Weights of a small transformer language model.
Size: 13 layers, width 320, 10 heads of 32, MLP 832 GeGLU, 18.3M parameters.
Architecture: RMSNorm before each block, rotary positions.
Training: a variant of Muon for these matrices, 641M tokens, 4889 steps.
MLP neurons of a small language model. Each row is named by its layer, matrix (gate and up: input weights) and neuron, and shows model dimensions 0-159. Each number is 128 + 24 x the weight over its row's rms, rounded and kept within 0 to 255. Numbers have three digits each. A neuron's up and down rows have the sign that makes its largest values positive.
A block is one neuron, or neurons of one layer that tend to fire together. After each block is what it responds to, as a language model described it from the Wikipedia text at the highest values.

L7.gate154:087150118094150133179113108159126098141094146145110114165116123099138139141109109109130130135136071108150158116118130127160071179162127133120128134105124152121112132150133109132129157100157112133122148081084132121136118136134110116156139111106138121128133105141116130095093151125131122158053139148138151095141118087138157095137164145072122136088148137090131114133090100113136150146168127115119168110133129160125188112113096125125121143110121149158140162128098119156195116150135097
L7.up154:080134089094143137139149154141124089145097147160100123130110103139141138134121140103127140130091147106142135121135133144121093129113093128123110141115120172125132121161143100131121142138160150093111140069098119090141087093148142090135122130100193146163127116141178110090087125134159122143100097091131132093133135096166140151081127163134086119115140104120137108137147063114094194118141171118147145077115122171104142088089099105120082118139129122140136097129131136141151112138108120
L7.gate546:121128134101150156169142176113081103140121090124161117148126117114115123132149116088119106123213161151133166142134125121180142118147134120100112104123087117116109118175124110166109171122129155148077133101140122135133140137162137123165163131067131141132137126160152147123119122120130152164143153125104168139125168105136134091149147129148114137128135116145168148130127105124147128139179079111153092138109125130126136168098118094148095152125108124162168112110104143103155123181161172
L7.up546:126161095131111108145155125120097130140125109098152150150108124134111175134141124133144108148121103077162122083154150137181148076189147145140108153149134111065134114158145125170100110127141134094111173160111101123140161093138152131105119127158118142142122144144164154104152096093106143156121126098118140143167128115132147145103143179143144147111120148102136129161142130112113152173189152094149146133124143121140125124100131107126094138133157148092186125103103137107128091105161128
Tokens that complete an adjective, either a suffix (-ous, -al, -able, -ant, -ed) or a whole adjective before a noun (local, General, Special, extinct), as in dangerous, municipal, local elections.

L8.gate87:132111140107143133158141165114148147125106159115133112126145137116123111108148168121129126109128143180184132077156109084122169062117134122126133070116142105128158120143143147172104110102146126158109133109133154108077141171153108093112126164138055102122154132129122133108141088125124154140092142144155126159099159100143125154118110123144155111112130128169135110078120117153124126117163109131090106085138083116127120145111128101080097115127102138127111139121095147108131156122161172
L8.up87:176124137064148123110102121148148125131093150157138133136168123095111124124175091152099122137091156216142138114135111113151152086151149135141129108147135137141149098143136143192087139134133131140103100119075100139099176139130142081143088132147132152098135149154141117093131131104104129153129159069099162092111138078150101143109114117121132097098125134155103146128131125121122117131124121115104144091115111109093124100124175099074136144090113159119132116091121151124106161125165113
L8.gate392:171106132072145165115124149163147096123147168117129165121122105174140125127126130128149096144074140152094112118181136136108098128103126083163134122126117115159127121177092128102107154149126137121148143112118170125108132125165135148112135044115118112139136151111119108174141131138111205146118114133129092130130143109142136111121090162128128135087121169117116153118129129173117086167100141154122114134119120121114155129155101091119130149140118186145144126097159162117132122119098135
L8.up392:128146141168133131110151138142145128144138135107129179122120110157141110138136158143176118130089138110130112140176124111112098123127134095160126125123144137130103166146144124099150131113125130161144124097120148104125162129131112095159125108120141162156136167107118133136090155134108134138128173068108111108131112111092144131122156142133147122106145120141124144124116120168125103130121126112138111153078142197143101178147123131139124124113123149104184089111134191096121150122134101
L8.gate477:138105135135147131184138170112130121147149129130145141123154142106131148102144128125165117069111151170125142121147112086104152126137146148171138099140086128146112110160123126104112133119097109163104125136106160119119125132084097135129149153121090121112117113102153121131127164130150121139170169110087145118107130121115120107119131138120124124120137084169129109160126108157102173130141121105142128154161113137097107121145097142053136146114130157170131108105142174128118150092190157
L8.up477:114147151134126123123171182147193127153107131128076147134127121138165185116143126172165130082142192155124156136150099102112157063112137125163125115090119110114147144107125106127125079113128108151123151144100158150114157145110125134135149121127116126122128115118087116119113135106100117136083163115154128132117135130123139135158145141129146128070089109126148111129115117183159157130166151086125140117135131136116120122132097079083120120093128129142099138149121166159098137126155155
L8.gate486:110162152111094138113162107097139159134075157104152106123116098135173117138145100101173138099130161147185104150128059106132096143151144106129109106114097110146108123154101126124102070124098143133105153099063125140152082146168112115160161143119106103088122191146097133125119140123146129095089114087098107110101144099115157101127127123127125157141143190130139128104146149106144126126141131097097122163114136128140143165121160129092140135116148122114131131118118152108132100159158118
L8.up486:108168141099107124120105060124102146174137082130102116091124126104125130115129132147158194143150125109087118138158135130151135110144122170151121136178129125151123143121142091144124103144165109114120145129120177135148111126131145127143126170109129161149119137160121158086115159147138145143137149134122120097132135088164095162146172135146094122168132172118104143141144160156115170116101117096106120104141091085117125188161109155093117136166101144146115132152111159151138131126172110
L8.gate569:129142156113124099105080119122144122106108106116099136097105097103139103121087122141195113144118145149130129133153155143118151117096151091130130089194089125150163121142092124132087100146097126104078129166159158145078091128087104130100072131095125114135075125145139124125117127109101164133131133104118169144113163141154138146120113091114126161082097156118153133069127113143156137095116101140132157115084157135127134182116137154095149113091135089132123147147129155086125145092145091
L8.up569:137080142133127127126133054121132152089121118107121120104121177130098099115115125121125115106098137117141140117125161134128119135154117081129135131141112132119103097142114145094129127150133160133116123128193138150104111145128160125150118100053141151091133069109139101108083106159127106133119171129093153111138134151115119129101131133149129117100143114089153108133155141146119176118088141147092147101163109127136151214138123107136152182133129128117098128128131064143104130163142079
L8.gate645:124111155098144141163136165099156121168120134135108162105116088142108136146119111132131128112153144113107111150142158092088160141117150118127134121177143128140169122114119125099109089143139135140106145091140144142100170129160113086135123151141100141161106121113130128107119135159133140119098075091131113119095132117074113132113141114101163117147098168130173117117102081129148124123162124117087132150096099167100118157132133115129098132138132138108135078147090110121106150133161113
L8.up645:112089126108117170083097123148146125110107192134127161148104113126110140107144120127155127142149143105122118102145134140084146104145130082144159149123159147161142149164092168179091130157141129138078129134132122105086131111128124145093075120160112099095125129082156148115125118141105166153132070122149155137113136151102163132149124113141122131160119140146152105168169134126111142136162173119092097133120115127143111169116082140061155118117129098108138125182127148109088139092167108
L8.gate675:096093110161136159094166086112123118106114138102101105159110113089132126141115149134151142117100120111109110097127123136127113158138142095131116098133137101166117134138157129103139113146155098158116102095125108119098153133147126152137109162120111143142074149113144142118131182140149115143138139173133109128107113109086130115156159161089159118136119114141101104129141101140131111149183125132105167177166160191104117101137118176143089103120081098138115107097095165136093147130117109
L8.up675:113091124115145137130130157132152133141099152066141108159127093108143118129116137097137133088109146125149116131139123121136109157171154059133129146133121134149169104137171153131128099120145113105126118121152121132132162102162109136140145140142130134133108116105099133123110169095150100123128133118151125119131121115072113119104169134082135145094132112141127092088132087141124129107139125131157172164159160166130162138158105161145078132168117122141121125106125159149099127160089131
L8.gate760:103121139099119125112133129116161135133147106138109099135132149114149161158149131134173138118141171088137133119084109147176118103120128095095140091124146117122103171166123128131106082175096095148155128122139143146074170150111127074137124134143120131103174135111139139130111185117117141161129079096150164153132147092126134123119119162111113158129121145108144151135131152168110094102164084095157091188085142174121118150117087119135127124117103095129150131118153123150145124128115084
L8.up760:122149146147110143128095150139149085130151102110118105117095078122102148128154138129165097116112129102175090118179141146107144151140119093109110111137125148118127085152064121135135152117169121127114155116106106107148148168122142108106102181150143106106127131139135152096148116096119132086115148153137086139138130160086134126145123092109132094129159123113158114145131124185123089095104145127081139159138103157133107107158145110136159130147097172137131121123159147152126148122110155
Final token of a person's given name or initial, just before the surname, often in lists and tables: Kathar-ine, Cecil-ia, N-ina, Richard, Robert L.; also St. Mary.

L7.gate98:135120132084140122153098156175131177129151122116111132111142146133139137162165147140165105123120145138133147188129122105117117117092146116130118131182091129120117132161135155104107099162126089163147134176114105100119125140106136143162127161139143145116116114135115143118170115155099144207146146134109154124145148145146134125140086106069147094093144150137152096125134156080124111107138126118089144128127112185089136141111142128096129135092153097121131088142104121116154106114137124
L7.up98:186123113126162131109130158132120165164140097111132126151120101079126118136136129112115132114161191160130122121164158088156186152044148128164135128175079113135132123170145133140117131134140164157145102116155134129124143129130156156150113136141090151108117112137092132139129122130109087201139172109102125118150104107092120092131101154114114140096116120157137157142137160107130111074123081112116139107138120170080073107092156140079129136095137087114125102123143137081082127094144098
L7.gate796:137148140116129188137100123134138111097123153120128141150111102115143140175117116151167103094137167112111150122159120134128139133139179102120085111143150127079154138135091141164077124145104097163120114137104126155108143130139100141166118136147079112166134152112163109133105113149151130190111152114120158136158139118108109123164151096131142121095140119097136131139147142135145185132164164149089145136091121154116123158137133117087138087118127069095141103148148107145107118158139102
L7.up796:128082158103129138114143166109122141142124146148121123204101136158148153122124144112131091106126140119105133113128140131132130154094125158145129130128114177133166147098133118129127124139134141088110132103152168109108148129192164126161118165179130132145130175075126123152124125170107157139151095106156106091163130111110129116155116100104138101095095146107142095156162134121149121147160108147104149030138132124127090129118158109139124143140148124156154160126121119054113054125135134
The final piece of a person's first name (or middle initial) just before the surname, in cast lists, rosters and tables, e.g. Kathry-n, Sam-my, Bran-d-on.

L2.gate284:121140109162130146129153130132129119135192151068135138113144151132120091093105120102104100180072144135084129116166088138153152129086176102132174117102153110115143135153133118156123183120142144081139148159110107148142127148075114120128135195134128143147105147123143173117158137128108154168096125138102104107136142136094132099097134108173134125130116179108086084166130130146129153113105130164142140131144154144126124136142183123148102124109142153135117153154080139119138103130161122
L2.up284:138140131175097122114132123161094108146175195107108128137126129133116094144117117111081121117069113152123144096182158118167149099162177134145145102128142145123126139150117090134108117167106120155148111132101157157132148105102136134150144155152131107134129113128130132136132112105062127111124115131108093130142121112146132144128147145115157132145138172098087117155127080134084147145114120151132175123148132109170103179120116169154137102113132130127143128125111157078123114097132145
L2.gate351:112177114148143108110143143156138118120099148108123156124091135106107173150166137140117162133116208106139124098137135118110165121062182128162141154136109125102163140160119117173136131128112106147084145142118106147123115160120156153137108153124115154124095106152143102104109119159121118137153117137076157164127114082134153124152115128111138163125093137138121126140127120117112109112125121095129142190138178138109121125139114113175108144132099145117106098119108150115158127117117159
L2.up351:144123085141138096119160147149128150171076130109135143145128146148135124119115105142139121120169111141101116203088124130135154145139142107114100082180117054125111129158137152162113105150119135129129157100149129138114114119152173107115115117148138097128127147175116151123121119136170121124124140125114091137105175179081147108109159143119106139088141115162134128130097100127129134098137124101123087150117181126120115129133142122103106154084175149146060122122121127104107141094152131
L2.gate681:119101190092140146168111098144127140128128143060114181158151125109108125146134140109146089090144137110139136149164106123154089137115160145105151119157036112149134133170125117162140137152082145136144093096165117153172136132160119122113105111163127136153104108106099110105143111076092117164160104102130157096133146123104129131102140127121159150112124181149168137096121117120155116102174144113118140148122139161124143184117157119144130138108089132120123118170107129135135133079159082
L2.up681:077133143123145116145123133141176151119090103114101155150112079086122154102131118137150102147155125106113128152120127059094125130114142108127164133145155098105147134134160089144123140115117129139164158099155087121165105117114101126073155111155096145134130115180155207134126137114098110139154151156127128096148125122127151119156150162147101135145178150139122130130133107114149089130155151148138126147153119102091107125182118130099117107140179162149088132152134140158131120140154112
L2.gate776:132098121133082128138134165128087134150062164109118113104138154169109147092146135158148161153143121154118086163108129163149113139150150122122153132162136129105149098175153138158109163092144126122138143105142157101119145084131092151130140081158129099153133122113135113103117103087139105135131124107108097140134091146126107132104138101096118134112087129175148155105122110123142128129113150138146109140101145118131127141066126111129130128075061096156132108136145124163111132155117103
L2.up776:116091094120111103106170161118106118158124120151094092138118136161125157112169153106112131117137120141147084137145132171167116120151122080132140196143074092113107141134124114156126168099145129072116120144139121142116136112144112150127146095130116143129150160130118118136106147099111098147134169163118164151138103103122118124111154149115158138118170150096131150106113061145134141150158147149143147143105106164142144090120138148156117154082115102147135128117145168163130098163116117
Word pieces and adjectives naming academic or professional domains and evaluation, such as Mathe-matic-al, psych-ological, Economic, academic, medical, critic(s), plus stray fragments like put.

L7.gate409:111076108111157159176171132105111132136148152125187106130180109166179147181132139099138143160118179106142126121127144123141147125121109158175086166119125118120131131116142089138116123124119117114132118129112096115115151133104085125105153098122149153101151104085131142121138159141120147071124131153180142137136101145152122121162118157132109136154099137115106148172142111114137144111135122129092123160131121143166094138137090081147091159111134104115098084166146125122159130128169146
L7.up409:157127131094128128156116141117143150132168171108124162168129101119109106125135148154089113117127129079144112177163112106108139132141152148119115140133145140114130132171158109120135167123158094135097157137153100146108149122096118118110152110138134132129116094125138175097172130128080164113098141125119117175118090128143143107118170145120095132124105192129105177130147133137104140117137115125130155133134111091117080162143105127152099128122090107100146101148154148131152135143115092
L7.gate803:149138095135144099134202121135096163120118129105149140116130155126149158172123124058080119094113112124101124099132163119122112147126143116118145142091087078131137132143126086093135140135101145104129091093099166160134102116127084119139159120120112079168089132109133108089098160160100150166125118165139112195120094123096117139100169122102078086097182107120094143118197076124123124154147123101119123113110133115103149110136071102128160154168120139111112105188157123138120145158127154
L7.up803:139130155123120146138163150182078181111080112160145155141182128145089161088140143105124123111173142154098142133142132092116159138138118129109152086151174127109128112134148118126113157161117172125093104105151122150166134116114140138137141148116114132152130112122103077109156135086136114108096130132113087163193123113115137166132129091129091151158118134182133156136142131126131098104123156128108111109105142092144155126133154092138116131135097154099174122112119120171143141133144099
Word-internal pieces right after a word's first letter or two, often following s or S, as in s-pe-ed, S-cre-en, D-ri-vers, C-ri-teria; common in headings, tables and lists.

L2.gate79:130091123173116130135137124127130125132071179129139166124110101095120143126108163117122126148134124127096092158100085122124154133150146098162136123140150104117081128150141141102148118159106089103141185121122104174125117119104109180118118121127153135125079132132117097124166160137133141076131121085144076092094149142141157153123165147134163136143124127121126138143125119159149120135140114124162163133126137102091119154125124128145104121087122119134127098119110098129108175152103134
L2.up79:109180145135118139128111069137123102098146129139167153146106096106129150128096121111170111113159170103106068124128131094104116114153149132142120110112137080140071103152146115108083091130111115139097123113152156129146120133127121131163140121081107120119123130137142074136164142109157085098126104140123144120139106111121164121140120133150118117141127135135118150191154099157087147124144120158124105143141150099114175136141168169148108134127117134172157134158106115141109153111116137
L2.gate467:115128123120137093092138123140109130142132143120170111091128134104142164130105115135128134146156130131135122101158120152123130109156105125087138181147137138141130172141140163162120104132116096166148158157139109090129139116092138152152155133141109155123150108109199104129128148106117098134147119145155125160128135097146141148150143134162154149147133117078143087164119123136124100095111130139152125167084104185108108116135120159119113108094133135150144123138166121093092126173135145
L2.up467:119145127147105134118106132114151135115114108140130110137143113102124132120180149136171140136157187118127132110156129159148117128139135149156125126145108133170107136138140134132103109115108082165128136148105119072115110134096152147132085136134079147121091121145133127128129131148147115162120155088122125118143122131145110090153132157132133096113128121152124143137146104090128126172066176138115086115073109130091150154145127147110134136186118141091125146140186113071127100153127123
L2.gate538:128119146123126134129115109130102117096128147103115125099146138119098091144105157131157127174138154140090116124127122126133120131151131133157108146104150146121123129180151110131134147088144104064118153173128157126112174136119142127188095135135110129134132124130108104096146149136175092129131115100140126131131095148139152128120126145125157113108102147111142111122132102089123112121140148136133110139092126129121142092122122204127127139155108168142125094102164139129092106125110131
L2.up538:107094142120106158122113124155134128130137104132108146144096091129131140157118146187129140170121146107120114135162128122110172152109133126126169134125147142145160141140181121105134111111159115106158162149150153100155129120094152083112099146137107164147162108092129052117141144113123142166139144137116110067116125099166122140124127149093132106184097122067151101126115124128115089149149143142098110131115094099102117112148088163142146116175100161119099124111127136087115118169118142
L2.gate581:144141139186094121101124072191147131169132139108111128079146159133128134149139126138169167129137151125127121103128136120132122098083132121100119088081106128125097131162126150134132136111141110081091139140136158109103123151100129123145126156162101179098130091084156104183097166160104119116165125162107084136137102103080122151134155101128161139184128181101100087134127122155137153156133114118152118135100121114139124175097120157167113129078097163118126141132161160093107101111096132
L2.up581:127110170104140135147142108141172119159148118118111136117131118139092105130101131163116114131157111131141113162142129114129180121115102122127131105070121140140059066107114153087135132137146080105136108114123163112142129136127081131135127132113149128134163109092117147150104104087180129143146131081133124129130173152128117126116134117122132131141140115104120133092173093169120116153141153118155124145128145143146123131085148118146119111174114138145112141141117143120077122118139110
Word-piece "s" inside split words, especially after "re" (re-s-ervoirs, re-s-cind) or in names (Roes-s-ler); also "rest" and "act".

L8.gate25:128133118090141133137140115142111109131160128121159134176112096137091142132114134069164130149148171141146155122151132182163132132139094118162152136111130187131186123159114100162134126121165145144114069133132097133146099155127105117101162129131120131155102136111097117077133125163131126131090148096116149172118137111133140153129132170147125130109117136148132070100149121114107085143130136129105139144132114119105124142149115116153116114124131134107136146142093138129175095087135104
L8.up25:102138148092146125156148111123094167115161179124114158118127109144123130103136113134155142130131127090134101137164128160098144124121142123098115148147091120143147139119105072125126114135119167175132146094090094089145091160147097119120148106140118121140150093116124146124097115127149105141126148110104153193087136137132095134151102142137140149135137102135122132154149152142134107123153143110134138146177122124113101128106144105149086153081107114163138124117087123128131141087131143
L8.gate26:135121109101149103139138096122104134126086100108150113144095134158152124140103154142083144125153146141130125114099165153140155160136090133188128119153099099144145126156144146135096107118126125117117156108105117104161158126143120145095133119121122147149163126182111121102162169115093116153077178097160161136096102116133140102124112169111153117116101107139141163152092130150108139088112114109094118100116133101110160158110116142124100122112083102124137141159143158133156137111129113
L8.up26:126105154123161124166144108121161153130119105111132105136111063105089146147124101124086149137146162111117107179112149182156171111079143130140109134132122091136137102156130129113138131134138143116107145106144146114116117130155152086138093075108153102170157152185123154127111135094107139174139150126121096121146109142119141111101112125102165091133112138108166126129128139165143166102127130151163130111133121096125168123104141111122132106104101122157162146136103137128145081110165136
L8.gate52:122077108099151131159169137151120135102106123150128109139090118124121124154107075163144129109157168159116109124103150114117081111100156131136111122119121103131151138113076141111158124121161145089122135132154123100123141158165106109139097101055122148116138104128130101160099144120160123159141111136162159113146160104080123133077107158102123072078119125084165144129149072135094131117142119076143109118142106183103162106128128115153129124094148131142131159151094100173140142118155089
L8.up52:122117144118126141109114123148158158137106137122161116124127145128155119137162142153125118160188122113145163155095117154133139109112177146121167138175158130130119128112117133112148130148076093123190095137164172152161127137140123127163080123124106145119117132141138093104127120133154125094171154127108107145142161163155116196100112144115104151110127120149158146113096117118155114143140102125159108153143101102154116149110153171083144104118144106080130104118114121098101133116129090
L8.gate120:100141142146137111123115142088121164128131161191174131167095133090083138126171132126104120132111139114150103167147117125116111155179112121164130093153090141136159133138083069143125141152152175074114131149128110121143136147112156131119103132104134121126140152115140118121101175132122149139136154132128172117134153153093157139087176162107148119129149101118138115145173160129136105132145120125125086141140114133116142157110161170133086129076138130071137136098107158101106111100114068
L8.up120:104126125123134120148166131104106106119135141136160117100156149137120104148151117126148131189104166147127122172149179117156108134133114104122113133114155159104131131124143122122117120137151154105066149136089091129131127101125128134118130136184095125140121119110120135128118127108135156165157125168118145125142145135138168131125163159134149065117098155161112112147134102160106111112132119117125117169137147136092117132107124136129149106076118101132143115095154175133162159131069110
L8.gate306:111106142101120115147158172142099135114138143100128146165131120143124189154092134116064168127158104094110129118163133151142121125134092113173127148122099126113140102146117089139098122136132128085111145129129131152158140149173101109120127120062140124117165136129131122153074154088100147113133135117094135146090079135167138118136128136037159066084127094153110123124155132129139111124158152142096096131130165123134148118132124127158139111157163148111118174114074122151146140112175131
L8.up306:120153137105122167137126130137153112135108123122114162121093111113114152103133128081077114139149130139128194129131140170160108074176163134148131180122094117115135122145095109171165104112170130138119132102140159105176110135146148117178113158092126126106124124101136148112099146133164160126128113073117163141132133141150134117131131107130164146123172152152097160139131122081088125116151116130136129098145102104115116121081153134107142138117178135144104106141103089162174134146127073
L8.gate523:127083118102164133152101095103148123109098164132146164107116124141098092072116117146098079096105138126146098103115139124173117119141117152129124102155094159108117119140141119128148145143125121078135142149145123147149126165145104130153141139115091114120124127153152130090104123130100108165118100140165161146133112153134148134126177083099142136159147138121138108106121087119123132139101140112088117092147128103089104117106117148122175177154109144141122152112133128148151191184122087
L8.up523:123141137121123121150155136184149158154111122102136137081113121111183153115139096105085117150100148116123131138160158123130123173151088179126123156152109152120136063117178113129129154116092122126161149103141140090087113109153107143101130139124156127147131108123131126139143101109121139085095120152164175181091117119116106144095153118136116133114101140128134096129117142130152149137114130140120094098120126120144138124135110121090141123134123144140125115089106141175120140123154112
L8.gate692:106107119119170167163160171104093123113122127099128116151121106092128141077105159097131078129152123134128137188129138119126111141129135162183154088136146165111120101129116102159110097128093121097140146074146072135115091136094135120078093164097085099110123119149117112151108111120120154135127099145125125130107154127157165137112145072122124106126123159168119065119154092090142137169137078136167116122131143105078141170129140110160131130152136105154158088096122107154128108119171137
L8.up692:148107087138108104172141164135175112106117109072158110144110139152134103098145178164122107128130132103123095178084113124140145113140132128141117111076119105129176137137133130175089144132150125117106139116114098134140095116099133090118117163084146118136095163143120134105128111106127133152096140127145107128095166101162180152102108096154150135081148145116124111165127080131111151144111117127119110147134118125116108165150118109132128113164118182129145108138138134127153071135130169
L8.gate724:141127160112116110161100119134123114133140141159084114126172136113154096134139134118143090157127104112116159111165151172136125122114113117105153142123161168119125119110110111139119140167164141160163141103162129125136103134107109103131135140094152162111139148151119125129087158122125158148129102087152151155126166119118137132068114140147147122116177135152119129119097087160139130113073158167106097135159104154086100114072142110161116103106133114123133112165085136124141125105141146
L8.up724:119102175119109110141115106162127168115132152120143121140141109115117136111145116130102100121182105123102136164134114106128133098140121161165124149085146110101156112140090136145145145123142147086120096115167139142160136097113115126130119098124132078129101153131123154103103119130134145123148123115129152131152101120111153142131139112120173113129133137190152107131178156119135109146133160120150141117121127121127118194071143151108153138155121110084144121176107134112158141135099128
Mostly the final piece of domain adjectives before a noun, like diplo-matic relations, political life, military, public, geo-logical.

L8.gate46:095098111155104133125145096133127150108097124152115122105116095102123124132106157078147162162143118136136127095163172167093175150099106136156116128126105111163162145117159171144128158085121152163113120133132130145110144091145074113115144137117159129148155125148139139097113166117122161143111080142135115130125116102137104109122124138140149139121151069138131117168149155117104151085080115079107152184104127136142096092143103124108099115103140156121102111129131129165117124105108151
L8.up46:128125130145147125109149093150068126136105082122117160122145123170101130167101129100136126134159133140149147109127139149130110152133130172146108081154168074129159150117132102142113093092132157131138102135120151164120077126097093110114079111137155138105134147136157137111105190113145176134102137143196174166137145115128118109089163142161129104116117125162102086141114156115122121116134153097128109174090117125133137098113119156125147146102141145084137129127096105108115125133105118
L8.gate60:138105094118115152103137154181097110177128139132110085122148092143151142086123098135169169110170134132138115131122114136116136134099108125144120121080156099153089134136179110125098079090186128118111166132153158124170124091120095131173149119126168129121143128078142143094139106166124135168124096127140136093124103102130137100109109166114110166128138098166146113112104133136159116127128099128130143134109120139118094106157161174140093125159110138109128117123108134138145145143093101
L8.up60:140076135129095092107127133141085125150119115114088119097149140122147147110131055115077110084143162140160130156129081112093149131138144137143097125131123149109115128096151151167118113126097131135132064126152186123145083093137162146131103130129139090121134117154121119112120119116091121174130108124136082137118135139166107074153162150106097120091121118138146129147125128156112137120122119134132161138123130144144118137101116102097105115109116118138123128086117160105125105112145110
L8.gate171:110058103155120159122126086115133119091081104106160096151161116115140103121126100151132159146155124122106137117123153149116124124154094117109103130174130105147116132128153119123081160119139105158120119147190115152117089081142116164104111135125146122141096173133151160076121091116166102151135138085129152153127111131146098138131110110146108088125132123152168116153143103135133108165102137152156138148109123147151148077179125125142139089081147087095127137112134106103151176106085151
L8.up171:125121145139129152094166136182163131091108064134177129142138134173122151119117104142117112116129130160111121113146124115135103162127115101121122097124116141121160106077107167133092169151148152133087115128187128112123160122133120192092162148076073127145139169104168145116165138108130083143125150085156143139120174159111119150135142137123110122103120130104134142123133090111122147119125160165103132167125128119128130129150143098180151130088123121116124133120157143158157108107115175
L8.gate277:099130153133101109090149118137061139092130144125162138116165079088164170154134097118166133138141089100113150143135135114160096079140138111151170114138129102110091156149140104107163137109133127148128144110134110115110111116127158122127158137103138113114079117114121106154136124130165143121095128091100122097129099117130100094091157162124092121102122106113152119125110112094181094119160110159139153144095121150148145125151131131142098090116104125095094077111115122137158148094147126
L8.up277:132074141167109110145154146205091134136170098155129120112083096101125144165149094108092140130177133078145128125152125195127127126149120137133127120092085145139079119110151088129091170121127172143097120057137111162143066111162151089115158150150090129122131150119112086142155131107144165123133124141098100141112143103146140100129149119096099102142105127107101110105121134102126144134127152125134149143104098154107110115145143138121156117156096106133145176094113113142168124170101138
L8.gate507:099142141131143125139108126111077141130124130104156152156127106121122158039113122122122105160112160149128163132124105142118091144139127170129106107118101131099142135149104092119101108126085191126125095131159112141117168163115110131095152140140118110110181147117106151157154124127149143154105151145100147165141192121132123140126108148136148148136132139148142144141109110123165108155136168176121174108162137103131142141130134129138142105081120098126152133132141137115097120124078097
L8.up507:131136120107132140146120099123139148125122097126156147124126111121131161098144103134152172155143147101143117110161172137130107146135132105119122140098115149101148148179112094140136127159103110164132174129111125146098119093172175124138145142126151131143233146103147108140150150144145158136137094107080114100091142143105091146116132112154134099150124093149149115163154124145097115107142154133145138154112100115138131107122103114140132112110096110088108147153110117133131116140118134
L8.gate566:121114105140119172090123118153085157153154162072161129097153125093133129097147134099115156161155141101103142176127157159113109156132076141114129119116157116124140131082111162156081123132114099106150129110124135141111130137137120108132123089142108104143123116162157186058109135130137133142076081133133154125088118155130089102107117121099138120164131115123111108164105114155161099112095139132123088169159142127127108133089110092132132120127103166135146172153127105166138127167120124
L8.up566:131121165158111124102106122151126146174115221134127096093207122131169130070122119174097138165121140157132157139119072125124118138127098156086147107143123147133141090139160152101087140160090131118112154098113152173133130109123145112166141155100139107139086127108170122127106138151178119074092099136122130135143142116159089142099080096129167154148147118144124167126166141105119125124117107160172119093117127160114147110131159096095155116098102148098144132117134120154113139176105131
L8.gate792:101131103163096075134150116155128119180113149129118101160147094115149151088117091116128199126104122186103118092164143115132143170103140172140157103141158131118125143116137109127097112124112152150104143139147125142127092128178121135098138129073122116149145113116081136152086090122098171156135126151135068147161120115095100140078133166122110126149088135142149108121103110157101101116118158125107119155102147106116130132173123144122109133141104163176108182115141108128129126117124177
L8.up792:113144121111117102155104098121105130156136113111164095129138117119106132095077105099142121093148119144101149160158069137130141114093132149092095173131147090131120136113157132111122139173105113098098113113107156106117137143143165109120148084143131148160153146124109123082143140155069133172095114105105107158158113084098135132101140112167102176118127149128138145123116090164142159143139144120112153177102125066099086097165123119108121105140133137139160129148145113127131136144112145
L8.gate830:118127127131105147122109119136151112130151107090115117129170072138125099165097166121131124124109121183107104113146159120120136116122116117122103106109108107143067141119152119151111119133124127143182160149129167128083106132170141162133129119106109094125137130130119120119146112161125144091103106107092114128163130117107098104112160133110111123189094118105110153137114095141125121112129149155152097149126096175118137097177116108132153118170112118121104118146129119160109137153172129
L8.up830:104153112128105109101102081142103113128124104090122161154098099167139107120092143103103153123163164123134109163125125119102153143149130158103117166104092108109090145108185136144129154130119148124113135109118175137100163101141158137121115141107122095111121138107134108120091132117131161148106126159131127172136128142151103107145098125142118135136130122167151098138123078147121171121123150169119113137093072064087105097134155135122173110148101096144103107119069114147113098135085141
Short word-piece fragments inside longer split words, often right after a prefix piece such as in-, re-, pre-: in-te-gral, pro-te-in, Pre-ca-utionary, "Li"-mit.